config.yaml
init_std_up: 0.0361
grad_clip: 2.0
decay_shape: "exp"
MLP neurons of a small language model. Each row is named by its layer, matrix (up: input weights) and neuron, and shows model dimensions 32-127. Each number is 500 + 40 x the weight over its row's rms, rounded and kept within 0 to 999. Numbers have three digits each.
After each neuron's rows, "fires on" lists the tokens most often at its 100 highest values on Wikipedia text that the model never trained on. A number after a token or word is its count.

L7.up50:513422444481510425520501444588498503501502490467566420471547456548580548499466457491465511559463559515476503443563547544503468473524493534483557534481548541484499460491544529515471470483527528510423655505540492514495475475463463462442520456503503517515466456484519499470525531528487481442
fires on: " (" 26, "w" 14, "r" 11, "ul" 6, "ed" 5

L6.up272:514472474533420490479492501545486542533552482552498465473436512564520390533469508547451510487519602554526474495519542599449514490510416510519580484557408494486481439465498512491387470567561471505476534471575523538504483512440426415510476464487529496489481473524491517505481440473465513538
fires on: "od" 33, "at" 18, "ad" 12, "ut" 7, "pt" 6, "raph" 5

L5.up502:503414462499459566523513434544451511526463517571421490487545508457527451472505458484503435495493444485460531482493473465476507458528528519454555473481548530492531533565513514473474472493404467412531512484497470482522439403480520556562523535491553616496534476515476471554472536479475441524
fires on: "ed" 35, "-" 17, "ived" 8, "ted" 8, " made" 7, "et" 6

L4.up472:491491497508427497471550489501573499507402536568520505471484554469495489461440529470508576461366454471491514466540479530477572491493566510439529546508464442466502556521504565495493465453528475559500552505487522516463527406481466483513559577476550479512463508503499545479541482560442483434
fires on: " Gre" 14, " Br" 12, "ol" 10, "e" 9, "on" 7, "ans" 6

L9.up165:491498526557483464516538506493507529553485515535453506513492454487524589502449418518516426499572430551527435526443524511506510503573563490487500485489535537525551485506525463496493503431470553568482547536513502463486438485569481522479529568549494509487505554523480541491433498531589502475
fires on: " l" 24, " " 18, " L" 9, " d" 8, "c" 7

L11.up562:490535496476499547426549487570541558513490552445465495497553448450495555481509480587522537494561534546516488565549542532549519518493574464450512478528552483521556544504526481491493467461480493454484442440442434607458510543536550460414474463414522484456514557537452501484499516515496480504
fires on: " cont" 33, "0" 19, "\n" 12, "ist" 4, " att" 4

L7.up139:578493475483443491480527476558455553424518492474536459475381497437445508438499516499422577454529465477439487493490489547477528512439429530424471542486480509474506460583542498440514557504455518491557477535450523542522564443536509501480474592495487576519543499502533513522463582409508455439
fires on: "ar" 28, " A" 11, "an" 7, "m" 4, "al" 4, " " 4

L6.up542:548463490591498561474536466554536515401478478549451406483559472478471471573471411448538540436517456518511520511495460490459499554464464517532452543484407536501546460444510539533540547481514462551514447508423445439507466481519548472513443538560493462465451495467490464498499530502551499500
fires on: "ur" 29, "al" 14, "l" 11, "ar" 8, "ame" 6, "ant" 5

L4.up249:535530494434509572519551473443519469497436527467494511439415513504494556498558501445533475529496488501452517556535461418464438524467503492476517476438533440472450537507502532475536513448528481494536458455538485557442466515424488525543478536562471533515546494451546531515516427511502532476
fires on: "k" 17, " |" 11, "t" 8, "cess" 7, "ent" 5, "e" 4

L6.up462:514526497485488399440543482505579508529507561437408458515497483551529459501516435449460548446578520480506502471503512542558497418502473518619433546457531480502500511472568495433474476523484418491418519483507518497477562478475533498504496488516511514577484480447446492542392434487456543548
fires on: "r" 29, "0" 22, "n" 11, "t" 8, "st" 6, "ist" 5

L9.up585:502455564460467508491515473580455522492467460428446505488484493556564456438561444426525480464519519458487516490529556487503486494461510617515523503444518497396522475477499456496496600539476527556585498478553479453533511458480464507449518501531524469449523495515484507477434482447547594454
fires on: " g" 16, " D" 16, "P" 12, "C" 11, " B" 9, "p" 6

L5.up426:447505467514463470468571561574444462472580494539484500465494486476577485456507450481510421491543465450536490537557557525468492425502521548455450439500494457469451466491494546425493404529489449447521542502465544445471494464467631565466462557440496441578519519511458457542487537564485472511
fires on: "ed" 23, "b" 14, "iv" 14, "f" 8, "ib" 5

L9.up280:492515460477556512462512441517497521533515475492461609510518393477540467539492561538493556417474447423477474506560476460499462486491454490505514561467456475516513414542426512563495556464595474514475398528490542466413528538529495515488461428515503551437536480475504554468479458509485484450
fires on: " ex" 24, ":" 19, "x" 11, "c" 8, "m" 7

L4.up607:523473471438514492476505545572544536486516502520555492467539555499509480510466479541484513486497478480453476459537454441465527515568506452475515466535535495503590474467555556470568538507407489474429512549370580565476483463489464490517497523519539498561551483497420443481495514487527497503
fires on: "an" 25, "ce" 22, "on" 12, "he" 11, "her" 9, "l" 6

L11.up444:497515509529506512566522445515547570506539469507467474548441490502530604506535483536526559535490482471515536486494520470494519538403486490479521518480537475573443462465520513492481484508530472464573489417519481635509497515477550524466480547527515497494537510489525484441428520495450451530
fires on: "ult" 18, "ect" 10, "ail" 9, "ork" 7, "ct" 6

L9.up397:441501474535427619459552478506530575507518539489541492525538495553438514466483584496459593442555457494504548475557507480563540539477465494489521472482543468561517456518442523490519459476502529480446476565553540496499536436502494518470435550497455523454476536466442499598526499473450488541
fires on: " a" 35, " A" 35, " Se" 7, "ac" 6, "ue" 5

L4.up48:562494531470548427489565512496538451425480547496459505537602528501527459558551497470579498443467524490507501454527454524490535476508518423514486521476475571465476471514543556533457494548478469496538461483482422525515468512496468459521415483510589447554514505507454472477454391526526526505
fires on: "st" 15, "s" 14, "t" 13, "ater" 11, "th" 7

L9.up61:546496485442553465517500518425474470492546548525620491514541497525504517452501487478510538466523573558499500473508556537446532472434534525499571560490406505563524498505544597525487540502578511475522552511529418526464475516446511484451491529476481538444435543464509522422489529541458492490
fires on: "on" 16, "ed" 13, "w" 9, "ab" 8, "ig" 7, "own" 6

L6.up549:513607498537499527519484462509468540564471558512505481505528472497484468507534471520455451479487525495483515492608479547541437469544503503501492552532499499457496597526542514539434514525461465441535450452478488551511521479435574530566502541507484502460476514557517548451479428527444474510
fires on: "p" 16, "N" 14, "y" 9, "av" 7, " is" 6, "istory" 5

L9.up229:485457425483440487537430460444475512509555529488533462485461536423548503442519526455483568474480527578472527501520441472503545476488524607468542526537496495569483459492491499542475520547510481451462520532464495459498503454504538498456557549486462481511465474567580501475463529529460540500
fires on: "at" 29, "t" 11, " t" 7, "re" 6, "f" 6

L6.up172:515481583541440530477523534539559515503503482509509543445474473540523427458464460492430449508504444422497497541538518474508513528554520488503548498501538515537542481437519486524499532511538461478434521556474421521526522515537530528541502583524453563457495457543479455491485486513454431446
fires on: " " 52, "/" 9, " as" 8, " de" 6, " ad" 5, "-" 4

L8.up51:520520484574486505541506519532477553494472426524569551443426504525472421550469478465525452412568491519485506427571505475475532503564487528557486512463464534468522513507490495467510413451480521543602479511486470537478495462425558544477493548441469549499503545475466535621527451497472514498
fires on: "e" 18, " Te" 17, " Ch" 14, " te" 12, "att" 10, "og" 5

L9.up153:468434548479550459479491518474466511503554479513564495536524534597548529488518508483533486492496502498514544523571570493575571510499431528544483528504439503520416505486552461485485543458484535502502461491461525563496431507438466479516493466428544509426515518525568490522581493538448522570
fires on: "/" 14, "ist" 12, "ic" 8, "ian" 7, "S" 6, "ut" 5

L4.up264:539465477445481451511526507489433535443511521420427481433521538503481507535535421496522511526519439414522459513560502551420565502540517487503503570426530495494486487501527505523444534491468505551435515498481542493541514481457558421574496459415575487497474501511460515508543553536546463485
fires on: "as" 15, "ond" 10, "ward" 9, "re" 9, "he" 7, "on" 5

L7.up366:493426469544515492497519440496459528437442523492473399530537483481444506474515472434505528444495448564517520534546472475469493505509454552469520483551594567526537493530463577448505525553483447489539519462514430474506450475569517530455592537475520523515554464503489538468512535495509504458
fires on: "-" 25, "ou" 15, "et" 12, "at" 11, "t" 7

L8.up237:474489509566463522496462463500544460524540473573468427502414500458483444438496611492504528457533442456535544454570443481543520509462463467477522509537525468565604428549435565526501561548463447483546530447511507512555476525443418532512572455497501500543460501482458515561537534522559502518
fires on: " N" 23, "erv" 11, "ther" 8, "ct" 6, "ut" 5

L5.up438:490574469505464512494485489438490418511508535492502519553539485465541485512489510509434480461466530493569485530532452569470488515520510587581456493463580467419561471540545483528485515499552530489500481529448528445504414442603444534510478558498489438431442495530579520506490566447515446487
fires on: " more" 20, "y" 18, "ess" 15, " kn" 9, "est" 8, " most" 7

L7.up270:490529483494470502496564518480424507456582422486540549503502551482520484548526519487502403528403550560504520538518433511538549520548477537557386469526582522545530458540482449463506555524538508565516453465571478566495480550426519511573500482490515426462429513459536538539410491522493459502
fires on: " ele" 28, " con" 16, "are" 10, "." 10, " se" 10

L6.up468:584530432461517563499512549525530496528573536462480547419435520540538448546569461443470457567506453452528475504429545456479480517494444469509511473523507522516511440519565585472501496542535561515501486522538431521417512503446474423501536487521502520502514528476434528460474574583497546455
fires on: "r" 20, "b" 13, "ol" 11, "g" 5, "ad" 5, "x" 5

L7.up48:488580494486511503454494486516484505473533418446487519495520533496516476452585450591537438483477424508447502503489522493501537497563572494473533579486498473464529532516449520466446446554507504446477550456528432502403591478489535504503467559554455573530445570440402554468530525490490477523
fires on: "or" 28, "os" 16, "ac" 9, "i" 8, "it" 5

L6.up466:518525476429494472525575506504516544529472468482429523528504547513481520443509514418476499444498550497615550494504525600490528598527430471487521484509454435545417533445445585497520467554540537510463515521469514495567500393425504543493476539475513465510467507533487459522393490503514483476
fires on: "ak" 21, "p" 16, "ac" 15, "t" 9, "k" 6

L5.up87:575531503540526433528528507478439538548501529507521499444527497607518416547503516531506487580469501452467533469484486500470485500527551476520515526526444478444529477514482617504450494451487508494538438508412450452552539514463502465511531488484466488516553528540412502466499526556510479478
fires on: ":" 27, "x" 11, "g" 10, "ill" 9, "on" 7, "ro" 6

L6.up577:524566467505529505553503463564506578471514480498518529491503556549457539518451510528483516514508505565460468478507500536520488562441548427510517408496527502498507493497485539497416475473541498542506469502527556528491509461439460419518539547533617461493505479535452508538497453562502563538
fires on: "en" 32, "ot" 14, "on" 10, "al" 5, "at" 5, "ut" 5

L8.up511:504518559499477504392574500496481502470537460434528488475504518457474526484546521499533529474548408498413451533504519459543518517505531525588578594489469495508566503522501502447474527545449412467435524507404454458492449509462524483571476570498578528492526449467463443503470483509468447501
fires on: "c" 11, "i" 11, "it" 10, "erson" 9, "ar" 8, " ac" 7

L5.up134:535537466472497517516537501440474477468495437461525454540496472525474514532503533433554564460511476557538463496534518516431535470531469461571569499489499460504440567539503594454533431489567491497464471551503458494419455527504550477530508577522519491413549462480521495526500470505503470423
fires on: "/" 14, "old" 12, "t" 10, "ut" 9, "k" 8

L8.up412:478496540456463469604545452449503546541494473619468473502485478454464502502529483546458526425518538518507513472486468515522504540470425421509569487537479473510420454535485416498548548549472455508499508502470549449506469443535440427446435504514475611554514439486512538467471519596523497500
fires on: " |\n" 76, "er" 6, "av" 4, "mer" 4

L8.up637:484561527474546516494535504508479551523518512465530474442505511477551568509533561440542471534511522533485464519549495459471522489508526440501509500557486523502468484490512492569498433407394498425558464473488472481483480525493543504470486580514534519460457508627541503509482493543470476435
fires on: " |" 13, "==" 12, " follow" 11, "er" 7, "ch" 7, "id" 5

L8.up429:460482544528452568458557522509386540469516473599475427457557524460494522464468540468472490425531490560542509502457446439532583523416499462509452523491490552521500510455488461514468546472510479484549476502488469558468526468448450456504484537519447469452520509488424540514539562463548518480
fires on: " Ch" 50, "ich" 10, " ch" 9, "h" 5, "ah" 5, "ch" 4

L6.up108:540509528487483494475474486463525503536519533492571446514519563517532508475412481510482512471525518491374522494437471510551541534457559497502491495477562503492516501535476485434459523529494578561468562478506476501456507474468543485512563522522468515461513516573561518552548555506485518571
fires on: "ed" 22, "on" 12, "als" 9, "==\n" 7, "\n" 5, ":" 5

L7.up370:478567526494501502477576525502546524567526514437484543519544529477524550500548492464472425421551505486520447549473509521443481450435527509501465493523480502500500547484495530516546445517535472535538447492474521461417500538482589514497534470506476514486536487407532396401433510539517497494
fires on: " |" 21, "b" 9, "f" 9, "ro" 7, " n" 6, "pl" 5

L11.up575:564431546503460578533478482488445500538533503463477479510494450456460486473485566517547538476502522512445494491517475523477490484582571492492464455480477500451504495493423467477504472486524490534561437436530528541540423470487507489549551456526493467535468503438495597493575554494519508474
fires on: "u" 16, "e" 16, " lead" 7, "cess" 6, "l" 5, "er" 5

L4.up291:492487503532482569457472547496525459500566410481531597494488528511550395543548519493447516496495531498530456532504559522479433543474501467524497475514435439456469489505558493494575516460579531527523474497578443450469504537487522508540500472520463581511486435552477541451508437464472408400
fires on: "-" 92

L5.up459:469520533470518470526481488538479498524513466498508467436539541445502455519492571498507545495523498541502456474491531531464501492508577577463583544485455491550582422505421535522544529531440444458585526528469421560483459473442452449447581499562440484475489514425526537512539572441514499478
fires on: " l" 34, "el" 22, "amily" 13, "and" 10, "ook" 7

L11.up46:466552534521548469474512487540510503445528436406475491478547522579503509491529501473555415501498454473467497564482473500518538511493508463450519499458482465511496441493512548518518499538446534455508519579580540478529538492381460400531500448558490544553525536471503564456524530528522456466
fires on: " D" 53, " d" 33, "D" 7

L5.up171:585506460515430479480422532518441522505571472437485532497555479504516458511503511532469502449537540529523518573567498525551470528519522550526561555462500550542544501443552529536497421472480479455460513470482469451477448458487508538502459499429484472460493501469519566392462584495515510466
fires on: " acc" 16, " inc" 15, " dec" 14, "iv" 13, " sub" 11, "cc" 6

L8.up42:508377530518500522545594466494560444469479498530493526493509539491495498462571488487480528509514466513454560497542515528517520494521538558491442449517514448446492440539486561519475463532526537503430418493540499443541520472490491470483462479499467517497488473493438546575468540496526507512
fires on: "ased" 29, "t" 8, ":" 7, "1" 6, " -" 6, "b" 4

L5.up280:533528486466424464429485449480481456499540463505520561552474513505479540445490477456475478454509496479518526569501508502469447519550486499520459553510507461498471558527526488523562487495455420506480491568521415569489474450504454441522538566461445517477465504486564544540483471540456512506
fires on: "er" 22, "ort" 21, "in" 14, "n" 8, "ar" 6, "1" 6

L11.up25:457521516511479481497526521475471524552514493593449527467490498493442464511432472515534445460550497495483483544512502427477523445505551482531486571544542561463440406551410469480503511511477577526531498482508502464463448516579483494430558501535477454467589511532524504430515448521495496596
fires on: " d" 23, "-" 12, " F" 12, " L" 6, " p" 5

L5.up71:531554496471480496501533499480447427570516472600445498475567454459552523507527491483528522464563471503479461448618508447527500544548404401474562479477598530435483476558524565546464540508585483474482505524493499499518478530453498441412521479472503507474551557499543503502507479502519494473
fires on: "ife" 16, "s" 9, "ers" 9, "ents" 8, "|\n" 8, "ity" 7

L6.up308:489464550528462527481549544471474537422504526532512521458565456542520524557514512495464493490564526555484473525482469543513511463472477510511502536490523436501510484495542509439523518534539518492501472441479503468539471506558534468441455572488405490416567503479450444588519466430556521477
fires on: "h" 21, "c" 17, " H" 9, " wh" 8, "ich" 6, " but" 6

L5.up473:490461524556514582513462472516511506458510514468484421580528518493487425506538470480518497491584532490516426486517504516525553472475513483542422444502389494498485528428526479458433428561480424534483515496509507486523559457447429448534556550445504486594531581478509472544484454516508515519
fires on: "ia" 12, "am" 11, "t" 11, "ed" 8, "w" 8, "n" 8

L8.up89:539450419548507461478482445440448496494444509513578492525444475485530541588484533476520502390543504554540458490493569519541506426487493489446539442491527549499447455528527519523441564442519533521518460535451453485525491490461582590505540539510467436489465521515442530466499470480554544540
fires on: "ure" 16, "ation" 14, "istory" 12, "ing" 9, "ction" 9, "areer" 9

L5.up44:550431475556539558454591527537482515551544462531533422460540551511523453476518537516545524560516460436489488516521421471455459459461482481469480533527516506457466546489514546460538505493586547552471453492522513542537510541493485576517473525479522527469404516554525503509444522546507428520
fires on: "a" 19, "k" 10, "o" 9, "il" 8, "on" 7, "an" 6

L6.up406:428561491478507445550527509521514510477547491525458524503528532467457429535565483524521519459495471475450548503504526542523516528536458461528474500477482485480485457508547601524530547518546580476568460473469456411569485492488491535497520462443521503452439541476522472471561522510498449455
fires on: "r" 11, "est" 9, "|---|---" 9, "ar" 9, "qu" 7, "it" 7

L9.up538:484616497527532476460568533471514459490467462440501548538534538500498483517490476529491474522534517482566476520475508555446407555474574515461544524533410529518526507471426540507467516469567470457506542526514538491514467396499529493447460500510502497452489558511469522477399455544481507464
fires on: "," 63, ")," 7, "v" 5

L5.up127:447505540487504504545528400539558539511509513514569414496494467500466527475390538494495519505539501541493504561510486504485526467519465430478505436520498480580522478481509509582514459549429450489463502521407509496488462436461515524497506543575499545519443562509547508489532517486451415466
fires on: "ac" 20, "r" 17, "a" 9, "." 7, "c" 5

L9.up347:497520461460501499515429465484469543502475495493425490493443486443538509505496537412521565504512531517504450518519493489517525499589544575537540478528522451429464530494528497509494468551478569481420444569511441512522524491508577423485500528494449529460549476489484438474427397440531520478
fires on: "t" 16, "s" 11, "er" 9, "at" 9, "ath" 6, " of" 6

L4.up336:489518514507485469545497541476536495487519432471477490531444566503482513498486536476479448525516508484534483489451486514458537541477484469469437500483476494483511492544567453454432523458502509515527526437544539531520550498548512502463440505475492506515458473468476534473454560479593445500
fires on: "an" 46, "." 9, "m" 7, "and" 6, "i" 5

L6.up189:468494515517507469439510451555449477524594562497487484467574493568501459534573534479557515464469481476470517539552573544517489399498494538484495511572485483436529496512484499514494498495517521456523439479485409521480441533493480425525504525554458447554495463488445465431516520464556486480
fires on: "th" 25, "is" 15, "s" 14, "The" 11, "he" 8

L7.up294:489529483492540495549510504517532552499456568503464473400481511542508542505518476504461508600498523508493546483485500506503459493522552529449463481462556503527561483467494464504524441472449471466553504472566474435526469446562434522518454501547456443469526546550492478573447510491498498472
fires on: " " 30, "b" 11, "c" 7, "1" 6, "8" 5

L7.up126:584492448551480553483488452521553500502527492447458386544483501496524430476413436459428494536560483450492556531494519430584492512469543505465546484469559543462532466507499507507465541535447463488531556471551417479433467483492505514468512510542494480541487536544529579594504557505457466480
fires on: "ed" 56, "v" 8, "ing" 7, "ith" 6, ":" 6, "b" 5

L4.up52:458514550489530574557531499531507474580538487494487488584545475578490498521543470540558560483493507515441495509460465460528503589533499527409470553528492517494478518480471479559489424514463515495531491490585460473508487474468453464516517475490432567542477501433482470505555484540494457479
fires on: "ed" 28, "h" 13, "ad" 10, "are" 5, "red" 5, "ir" 4

L6.up68:424483496486504455482522553513485466546498462487495555476575486537582478508567513477507490488484531531480544562524521470470531481559544545488524510487436535488513530499565432502523461486585524460505528535578596532471513582521483472565511536556490470469497457461479488444495532494469528492
fires on: "ent" 17, " re" 13, "ver" 11, "our" 11, "ew" 10

L5.up131:545558466539505506468424474510450465436582480455539501507495538546450521546502395519494447501474498557538537503526531507456504502538454523544557423486524469440539471553477477444557504483576546522549486502507472474503520490446573495472499513505356573467511481475528480533459517512435546448
fires on: "," 16, "ough" 14, "il" 13, "v" 11, "ce" 10, "s" 6

L8.up256:513487505475511487545523527476501457511449465473526474499495465512510432535510515487615500465541468530528500453532521568620462436557490627550553524563461510492502471496497528538451484493482450503529501512524465466442455520483464505404455455504472526439502529564469541517478535522473501459
fires on: "y" 14, "it" 12, "un" 10, "g" 8, "ag" 6, "3" 5

L7.up608:503473512484504495475519477511563523491523479541568512534493536545439458457521449508505518503487539515545514548504473482462551510559480470441457455494502492461491580432588534430492510603455484511450468512504546469567463486477496491532565480569544475532512481485482549510489560463587471484
fires on: "an" 26, "en" 14, "ic" 7, "or" 4, "on" 4, "ac" 4

L9.up231:524435476517434511509575518537483499473489588482513582484494491510471568514438556516550450435548459578488455498488530492575555460465490565447560494498494479524474516523556489493514539501472577531506484548467532461467504452405444491525453446429402511544436534500476521545490501442509479457
fires on: "ation" 18, "ing" 12, " ad" 8, " " 8, " o" 7, "ated" 6

L6.up578:495472515511551519520468442442435513534454555467466487409445470511552508557561477449507498518537551444518570485505487501481556457518439534480493456508480502437486467503396573448449502508521466615436452464492537504508512436480505536481511547498499475504470532530486505437516506500494492448
fires on: "s" 24, "and" 18, "ines" 13, "y" 8, " Y" 8, "ife" 7

L6.up15:484467447454508494518478505517540566495539555508553500414487467566477498495477443472451556544480449513495505524474486536533541485484497493504489562432543438481453490564542492454504544441528460511472482528495494572439480486491464434521553487490522500518489508482550569510554460577504510480
fires on: "e" 31, "er" 24, "ed" 7, "on" 6, "re" 5, "in" 4

L5.up549:493539528482551497554586478516458509548506486482441541448494461480535447498566472554564470509495589501456492516567471493534523528506505512482507477539503456486520433506467481471422463529509462512491464529517487556499464507434511460490566543456520473544503423503480466407496567519499445536
fires on: "is" 26, "art" 16, "s" 13, "y" 5, "es" 5, "ith" 5

L7.up85:463496544491534529464507534516545589560517494483492523466446522572443491500561475461468463567476478489523544482539526547550542466454468432445542531513531580533451535456533540503520559569572462582442417499519511536496629425566465513476469458508495466515533446526449538451557436514485481389
fires on: "x" 28, "le" 12, "o" 9, "n" 8, " ex" 6, "um" 5

L5.up36:451471489566465497482459447453514478566507414541526543465534551550474525429491555505511514506482503473567456510511550499486438489498545467453506494467514483455496530500469588540535499459488530560548419475562441439469498474501454512519503489507545517556461487492502461455525508478432506473
fires on: "-" 95

L7.up615:498582500584477521427456579468482520544493453470463516527467550525482501497527485544516465472465513489525536564490470555531467484507518496456461401464574515496461469605536484507550548462505464567503465543481468485523502435471524552540605488555482528464393539507498518559496452477458523492
fires on: "il" 18, ":" 10, "s" 9, "iz" 7, "id" 7

L11.up375:499467474455517517490478528515457586540513473548446502539482432454460435494503524507457490484526542439517522566481515487474541490511537482531498492575464520505506461432442506483460528472519515514495479550562475569517451439547518572426485417501551543587504501482439512480479539493499425468
fires on: "en" 15, "it" 14, "in" 9, "i" 7, "r" 6

L5.up198:443511462554548476561540498415462519465479507478556557483509531502511501553530426466434489495480465435443489540467508539563430492504558590535438490553483543431531519565498514398506511556549431517470513512400511576461535485490484528469513515464473477447447547521541514529550488507532509518
fires on: " |" 23, ":" 16, "=" 8, " spec" 6, " " 4, "l" 4

L5.up299:455464557514565521479517410441501530548516479478592468481451474461508494595477500499510499486542515486441484506462501544489505480474504522428445456564490513447437513511441551530461426523450476499572525503420489568429465478493484571553405493480539585478429509527518504534521503510540412483
fires on: "it" 22, ":" 15, " |" 11, "id" 6, "r" 6, "c" 6

L11.up550:565536511497500488503499465520429434557450476482500538531508593484542452468488439424532437464506455463491461491461509483525572535464515499521508466495532536494507480548471533553488549486584492467532523474552508509508515586542532467558518529586516436501519488547558439504450496503515520571
fires on: "p" 24, "per" 8, "ce" 8, "ed" 8, "\\" 5, "k" 5

L5.up403:494504542529568498510491488464529474580571498529545404485407503504529465487522493450464503518474516549412525488468522508556449449488449524497491533525565494503477597494476519539519460483531482512582538434468423473493509458524522439511388423495523552557559490486442573559500529472475446510
fires on: " pro" 15, " Pro" 12, "ip" 11, "c" 9, ":" 9, "ro" 8

L11.up397:523507517481479482538531547566499547547561456458492563463510377488544459468506434526504464505540505460526459509480516483495535495500498466469526542513488530450532496580570519435469538575551516517520437504516454418517543480482545509457494401447511445476452530483484524558518472500459492489
fires on: " " 31, " Ge" 23, "o" 7, "a" 6, " Co" 6

L11.up310:451495440466446498488544528473511494499578551509489574437518556517515507548477451452494462522479510528487492486565485542470553421463488497524548536524459500494521576566548468505520552465533444476525542566483493537520536555511455411560529462491528447453490464387532533512506466471560554540
fires on: " the" 10, "-" 10, "0" 9, "9" 8, "az" 7, "ag" 7

L9.up169:591517471538515434493452497526565518508410433471518466453468447402541535520501488385536531566479463547480494492491475533461523437543492519489513465525489551445476458526393497504463470543481411512510479496529465478467465566452534545488481523463541538423507559533518522407544497567464512486
fires on: "1" 19, "p" 11, "it" 9, "et" 9, " one" 8, "3" 6

L8.up593:525513562538441545459514468524526430449576523497492511489455535515458513476468479527492423394465502476464503491531518502451452515567588571545508523499477501481484520470513493492499504442466473494488567489507476415494506481493560486531481566529525519527474518490573427543508507480471441529
fires on: "ar" 29, " Mar" 14, "er" 12, "ac" 9, "ort" 7, "l" 5

L4.up614:510524533530531541494525465508470541489511493552453421575522444504513532493519474590593480434460536508459548466517489582471556488558470488536516535471437514527486455493584491532516498512509459469502455588392469524537466475491452475539487537544508514516423491413511550560489465548506515479
fires on: "ol" 38, "ur" 9, "al" 8, "sh" 7, "amil" 6, "s" 6

L5.up577:531425529509549476508486464474476413508510506450524454517416439476357517470529516522509545493570534529542521485559505491480521514518561497493415506504515507514480580462467521480502528486490473504483456474499560477474538476542448550508457526519555482544468470512442653460469511591505478558
fires on: "u" 25, "ri" 9, "ap" 6, "er" 6, "ist" 6

L5.up328:504565478470581483497520466516565478555407441564531505448565523464509412427480461476518533438538510480475582502501546484511509479521430548515527507552505438488562529510457492507510475510542501460545495504466472535534482467511532461515457474472509545533527466573487544483475509504513481475
fires on: "qu" 15, "ct" 10, "pp" 9, "ep" 7, "y" 7, "c" 5

L8.up504:460449500472478499545477461431521472443492460521522443504507463466466508417527506468529532468538567439543422552497483543524496510525538512544503486528508516534457512485580433503476518540483487538451528537522472498483432470499538495462535508516549536565463521496481564573513518487477458436
fires on: "en" 16, "ur" 12, " dec" 8, "re" 5, " up" 5, "r" 5

L4.up234:471525568514540512433551451476453450492490576467503542492493496453467485513517548421552491473470517497414414471488510511477488485513557497494526486497495433526577502512429506485485498461458490544546528536478452492448501476499499502507423512512513455512484471525536559559527499413513482524
fires on: "and" 10, "ad" 10, "b" 10, " Is" 8, "el" 7, "h" 7

L9.up206:440473500494546490475537497458492573489537438436476462507517419436492536434560425501509491511467502540530525565507561509438519489468611448529461470544456551521577470490510487477480524457445515490478539519523463539481560546463505522429483525513531484459497475465535520528440527421430392498
fires on: "i" 21, "er" 18, " g" 14, "r" 9, "ri" 6, "e" 4

L5.up637:542471540480527560464543532571511522487507474490547455466439445555553512492465544529473520470503498486502519473463408544479518462617534462459537487516497436509505487543406548463467506403542479576512495544465470382525524538550489501554481489446508544428535528479484549542519489570452491494
fires on: ":" 49, "ed" 11, "il" 7, "el" 7, " " 7, "c" 4

L4.up162:531569473503459529519568452515413511547555452487503529494536564497521509457496439410452452542503526472482472579514485541499506518474427547488607452515531431519477424574483539511509495465515483495484463500561482503504517538420482513533477440542511563590442469479469489495515545536538490536
fires on: "k" 22, "ing" 15, "ed" 12, "re" 9, "id" 9, "'" 6

L5.up34:555494477492472480523515469536526498530482439417472492521529557575621457481542424420436510506468467529455516544501474460550526524527472450528502547472521478450523530412476479515532519539501504482513502489541490529463482519418528558535475480508587541514487477575518445531482527488622524431
fires on: " P" 15, " J" 13, " Z" 9, " D" 9, "P" 5, " L" 4

L4.up122:501555531470481470588481425452520470415439520536419515485488496403461456471532451413446499449503502551426535501528491506469499513523469560553536545538516438582454498502469556472597524525529497518473511521504526511561487548494528479482515511515539506480536508542462496497465483467506489414
fires on: "p" 21, "ild" 10, "t" 8, " at" 8, "hen" 7, "end" 6

L4.up316:540460426449540539519546529494479500465479510419429473439484540508505513514475560444551464472474527455517510515492562495508453454513506490566493498565572540422476471474497560459478494526507467525528414491444483502478541485490540573409490467548481587421533463499408493490455563507509513480
fires on: "b" 33, "l" 10, "e" 8, "r" 7, "a" 7, "le" 6

L5.up84:509478498482469489479467512470526430560547462470495585521473544444432511475487510487517468409574567566472466586504450549584577515528466508533474497449536490469426515577473499529459474468535543495471562449546455445552529401510525527486490466486501542471497518439493567508439486488515499512
fires on: " |\n" 20, "==\n\n" 13, "==\n" 10, "est" 7, "ar" 7, "1" 6

L6.up357:588476561451522492458485472513505567491527518512466529489489570561567515534493517523521505503499506515476532472493497451540483406499493421505446485539511586543519540500484504582428506547474466536446488551479434512510443411473430514483444516510530501532489507511456445555483504500456526461
fires on: "th" 24, "b" 13, "t" 8, "ch" 8, "x" 6, "ad" 5

L4.up637:484539504509516483489529519560518438540452479482423474516533470542505450532515471495524484493447497381513548498581466538487528475483548466485571489462506531545524432497528498449533517616547497508465521476477532467502513451434508518508494525490490529533508418466523479488617537434505522418
fires on: "ag" 19, "le" 13, "m" 11, "um" 10, "qu" 5, " km" 5

L6.up270:551464384632536472534492577517506508461517514540462443540424518472555498518524502471520439445436420503515485567496470508512479553498535495493551516506483511513548552427482486544559449574522507449526472491463505502439440476502543555436469518456533473494489442494515509505542523538528527526
fires on: " not" 50, "ill" 8, " also" 7, "ay" 6, "ould" 5, " to" 5